config.yaml
n_layer: 11
d_mlp: 3456
vocab_size: 8192
norm_eps: 1e-05
attn_scale: 0.125
tie_embeddings: true
lr: 0.00172
beta1: 0.93
warmup_steps: 200
decay_fraction: 0.62
doc_mask: true
dataset: "wikipedia_en"
MLP neurons of a small language model. Each row is named by its layer, matrix (up: input weights) and neuron, and shows model dimensions 400-495. Each number is 128 + 32 x the weight over its row's rms, rounded and kept within 0 to 255. Numbers have three digits each.
A block is one neuron, or neurons of one layer that tend to fire together. After each block is what it responds to, as a language model described it from the Wikipedia text at the highest values.

L3.up1458:138154165095165092113100125045155193142144162137083133050176105103154095161148109165113168144210125132092138167164128176158150089142143129202123160131100134082105179106131115134146125120193073111144112081139178121105107117127148102118079184092158082135146155110116147185116156076054088112
Mid-word subword fragments. Middle pieces of words split into several tokens, right after a short opening piece, e.g. su-pp-lies, ph-eno-mena, ed-uc-ator, and hyphens inside ISBN numbers.

L4.up709:151118162166152076108091134143148176194159113160084120203085152101107163123085079098043174132158173115114112137155101120153081046129075183142081189141145133131136139083089128103054184059145134116175081152060121170186142111097107126124124141162146137110118058157144153156179072176114158127
L4.up782:119124154107138126128126139165142125133091075115121117078098172095159179162153082135130162162161142103109093141147069129136105188149115096142102108137098115145161140127133121103100081137119142168110103140139158118087155141163148137108162169132124142074092141099128136105142232089142129179
L4.up3389:114167119137187108117116115110150151177108075144108097132127132036109128152186126081184120124082153184138075122148151083110174176200115146148175086165126177082072175162118114144104104126186079149177160122145114133090133139117135180166108129068134154148148097112089056105150167142132108169
L4.up3401:158164096161148088104122105098083063171200097144129149107097130079176148102098130114168134149161094106145121125129050181130132182180144156131150206112121096108076118120124165115099147094180171111132132071173124130113084074151109145164123131087189163111127092168129191122166151157149107131
-ing word endings. Final -ing piece of words split into tokens, often in headings, tables and lists, e.g. Fencing, Writing, Participating, Livingston, plus whole words like running and starting.

L2.up288:118071106151156101097108179105159102138096130093068119201151128131117061188113170096146136168185123184133112145171138120132121113171116154114185114156077150125154117091088160149122133089112151107138136155085164114125143107113155108125108173084135150085135108113091140171140117125108130122
L2.up414:097159099137131137126132155116136116074156146151079193147096132127103114111123119069170155104158138119113141128069138105160066165127131092167130137130105069091134175127130143102173072151149116081115135124101123132177181116106120101166085105140117082158147174105152118175181118133071149125
L2.up694:169126158129140097143167133096129083142151137128079137133106092117119098110134140144157074133152133107159156113173118166166171101157170068124155132090104142088163102161120086126114092098134158072097118170130127122122127130182144109066146094106131171144162088094134128115135092123166219097
L2.up926:144146152105111140108074131064129128158130121110102116150093121075121138112122098177117093109062120126164172090149117085110158136171114157155118107080153151153106106124133090137098081067144127119170147146109130177136134098129086114175129120137112055180156149089166156075126137133119140094
L2.up947:117116118116029188142072090146140114099076174184072143064079069128086141158143119120105083090071098082118116123144147100082137094122143153122106082192092149136133134162157146102143094161140105117128137141099092124195122124176118154163087123102101148183144153087078082075163160102072184093
L2.up1152:113157104099105087127140159069135155107179146127101087138216139162108076092128134117174145147170098127125056073117160238077080120121105140152083166131228122125148121081204148115097125177120123119125123142091189148107118102173132166164098156129189121123063160108124130171113121179151147107
L2.up1299:108222107119202090120078151191117106139086100156057132123092105103135135178167100115105114091114136140085120130110123115187133122017130141173115095103148071145137146123020169144131116141112176089152125105113135140128104152118108107165179206105151135120170133147101106141105104151105178134
L2.up1377:107098126106133097119140146172143093143159111149106149097143114195199129078143157158162125128135170083115194124082171165144112177096132131140112086139095099140153095114165066097120106135130134134084110150090124102157081076143103127098135165131169079122134184118078161100138122109142185151
L2.up1385:101111115096095159123171129102169151106159129106153161157122135142115085080113092112106177120178182117204140125175076154146081140151174089142098179149088165126091118129127153138147156115140095121062172113087137168135086117092135132115091084148089159106178163115065076099156149128104156067
L2.up1808:066148166125148129104108196129161152096063119075069105130132139101097160123182183161144126128152159164187142094197177138135115125118146048134150092116115129126143106138223139176131170148154203069117153150144154117152079139128127152098167170154077178106169144132101120118133071097085181117
L2.up1845:065132125165151106094094070088121108086103129158102120148053144134131099100119158164149083077115117157170129159176156122106113180168127156172118135189153091119143169130122069107175077102104121116035122063093106061153123152113115166146109147077114107103145162096083107196113147108080146119
L2.up2074:093162128120127131124094154099172071137068070188153158111108124183126146127198152114109113090153125105169109112112144081149134159148150106116075120155118091130145146157149135157130179125117157146155132102079079164113103143107176128097148145120111132183103075128113143145150118075128131144
L2.up2468:083148112144142118117097102168137167122161128073118099135097120094077118042147170126131178084081166121187082131154152119105112090140127123147108142077115148124081141110184148081123105084139142119131180093096068170105102139178130168132131129132125109136092124127111105104147100108116125125
L2.up2740:079121113099133155106118108138146064165174132150121111152139110147145117117086158159136150090163134181126088044068197093119117105109056095105068102133128166113169157125168154117119156135100173106084108122141142063128081102108107080112124178132122114113118141136043108095124109165155123090
L2.up3236:119091101170078118138111124117111088070194146140093134135109104090144100154200162161125135156148127158170077124140112106116163118131135135129135171157128087121139103123176164130143143165077152150171122083106162047152130159141113102061109157124160102124093148097111133138133106140064070143
L2.up3272:144151133082177038123160097167138118180091145142131168130160166120140116113120210159062185129103144104137123151154158076133146099084155128137147100185137172156133127172148145163159093124117154169115143177105096151140108124185144098102088102116131087093117114090101116135141168115099156075
Mid-word subword pieces. The middle piece of a word split into several subword tokens, right after a short prefix piece and before the suffix, as in ad-van-cing, ass-ess, e-ss-ays, int-rod-uction.

L3.up1429:143162050110074154134155088124165091113158098089059107115114134197133148063138097076116121138169160046141113079111110161130139087126101136199137075104139156112134082114107119126117134075161122159154145142085122110067096087165150103112080147084130151070122168108089133137174128163106080129
Mid-word continuation pieces. Word-piece continuations inside longer words or names, such as co-oki-ng, B-org-erlige and multi-med-ia, plus occasional table pipes and Film Festival.

L4.up334:141105132159072081160169147111125072155092162091153143121152062148154098077139137111174161162081114117116103125128137119149125099091136152098143143121091120141176140161095118130107085182118152055080117193182110132163130104141099135095164135164168099162138121182150176101137078154126105075
L4.up635:097124223104189058097063082116088088164065069093087160145115152151159109127094172126140184149127158180174101102063177127132168085109147142152120118134130175057056067101156066127145125133154161123154117150128142136159114133138155092088166150099144185113171152101118125150145074114118126129
L4.up1279:157139180092142137093125099132123131120148131075163134163087147088149100128165104205126085107144085114128127123083097205110124143164181107110100060157180190166151148102143125053098181189139167124105083094064118108116139107174105117115131106128130160141094100091122161080104171132147082137
L4.up3164:098141117110137073146105155131123120164118108164116145155164058133130130117091157151101116151156142138119102202100161118102138188160137133079127067128161137130136076135135138166123093154099155122140152143137121165146049083111181163097134139107130112200107113131098122146089124124152151176
Mid-word subword pieces. Short word-internal fragments right after a word's opening piece and before its ending, as in pro-vi-de, conc-ur-rent, Pre-nd-es.

L2.up28:188218128125192056143164125159148179129156113112084153074147123086105117059137118123130165154156114081161153142115142152130130069144156163076107214119130144145106156101181123100118112150098129148100118124128145064129169122134088123080167084101095156060149088135073177138171124152164147042
L2.up101:123094113073158100081112126146108182124110099127115194157155138122104099143100140134109077119131117124108073163176165163108114150093110179101090097117094120130093142083093070068101137164044121086161149216132104131123129203105100139132136042130185118156145089148103155122120065059093109104
L2.up345:152192191102131197124126159123164150105147120137079125092140136144123115093104120157139143120146113147162131200102125221088099049148135094149096165054122101128132108093087153088060079105102163076132061121161164099106188185164112181071080125172144164108092160132139067164069057113094112123
L2.up1343:139177181156162111116149130097091147094107094141102171106129100091138100124151159151106132113134184137111115195151117133059160062088128102119112071107113091139111153109134116074104146154134168166138046149137100102123140136103132124139061146165130152157148092131158124142178098181131121111
L2.up1350:158134167098040101152081111069156092150139093190132190126067109140067142127131082133141046118157089140152119124115129178121145115095131143124144168095162122140118128131133127088153091076170196141169144137087190140095143098116068197123186085151142116220153132110105108168140112201101149095
L2.up1416:178137133073129103120159098137101144125145118126079147069092149123095135088162127110143099096161151133086123133105123128147127129153152146102157164138138138091177122159087200104139099100119127078142146165076104130145134141157096105144117137111100178119163194132156111141147131155079095177
L2.up1604:110175157131109127124120154134111152178132115126156132091101119120126160124155095147155072127105141114103091097118097144101139198125146153126132121107122111123072133158104123152128103080174173100168139129079129134136127113190195132100138097081140144064170164146124117140096146132114110077
L2.up1976:150163113161103084083126141142186086143099179100167101159065126120087079113147133163116115119173185119126192179164173221103190184100130149106104093119133125057186118141138107151114139110164057082093139116115109176171100150135145148144123118098150211146122147105102139057125087113107134049
L2.up2427:020139165155074146150138132133043144098181113151156123110114083124107155082109155120142154120173118133126112076092111120144106207075129158173083167154078135065129172142114102137118104169183073184180048161062121144116148165198108176093102153202162171125150129160165143128105095147124143108
L2.up2479:163152185110137117164081065149071113107145088138083149126130120139107157092103161112169072114164151135102103120179167144093129102093203179128095134130134128134115086136044132140097165150127123144138139172180082142117157153114127169092172080192169151059122119164131128108197064127152116141
L2.up2588:125109123104103166139104070117124108168118102092135135087130100149057119144125125149176072135175173150194151167108088161138142134124156154101104135137214093092142125118136140125041144143163115103127073116164126167133146147138087182135192187148142191140108131168099114132137120239151084112
L2.up2709:176125190139154134180142073121135116133168111193125119190145103091106105089122169082147124095185129086119149108043149162055161134128178131135092115138141134120126097164122123129124203091131163150084077133082122119104137098081160155065139165123152185109140126127131183133086145136093152113
L2.up2725:111163169104115097185105124181145103134164131178081095140109119093105166128082117163159096175163123147125156156067196108144150157078121182125165114139155122121116149137186136136102121135158138186161132162067122097085130108180115128090160131121150105096088159136074179132101148153084091106
L2.up2868:140108161165092124177118146116143133121104196120169113148164178105110095088132141163138133113152165155130119132078114127134147087124115126100128144087107094139130082065127130118068094072146104082123050127151193074172091070125188118162109132136141138108137139112167113117152184146125064126
L2.up2990:136110161122136133166157077109178085113134120152099151130097114094102143115105141148146107167175156123073099162148097132137095077115061060073062107147153078047113086099106135124111140163154218164111128091114109101138156089090102236124096161142135166085145125103116188084105106058185164136
L2.up3435:191127121054143102145145096087101187129098107131105095117119076165139113142210146157139110118140078093176142086085117113127124126125095127152155154134110082081058170159165152080149106100104092092114086170094130133126121071042149165095137139110085114139100141092089091127118074131149122147
Word-completing suffix pieces. The final piece of a word split into fragments, mostly "-ing", strongest on sports names such as Cycl-ing and Box-ing, also Noth-ing and anonym-ous.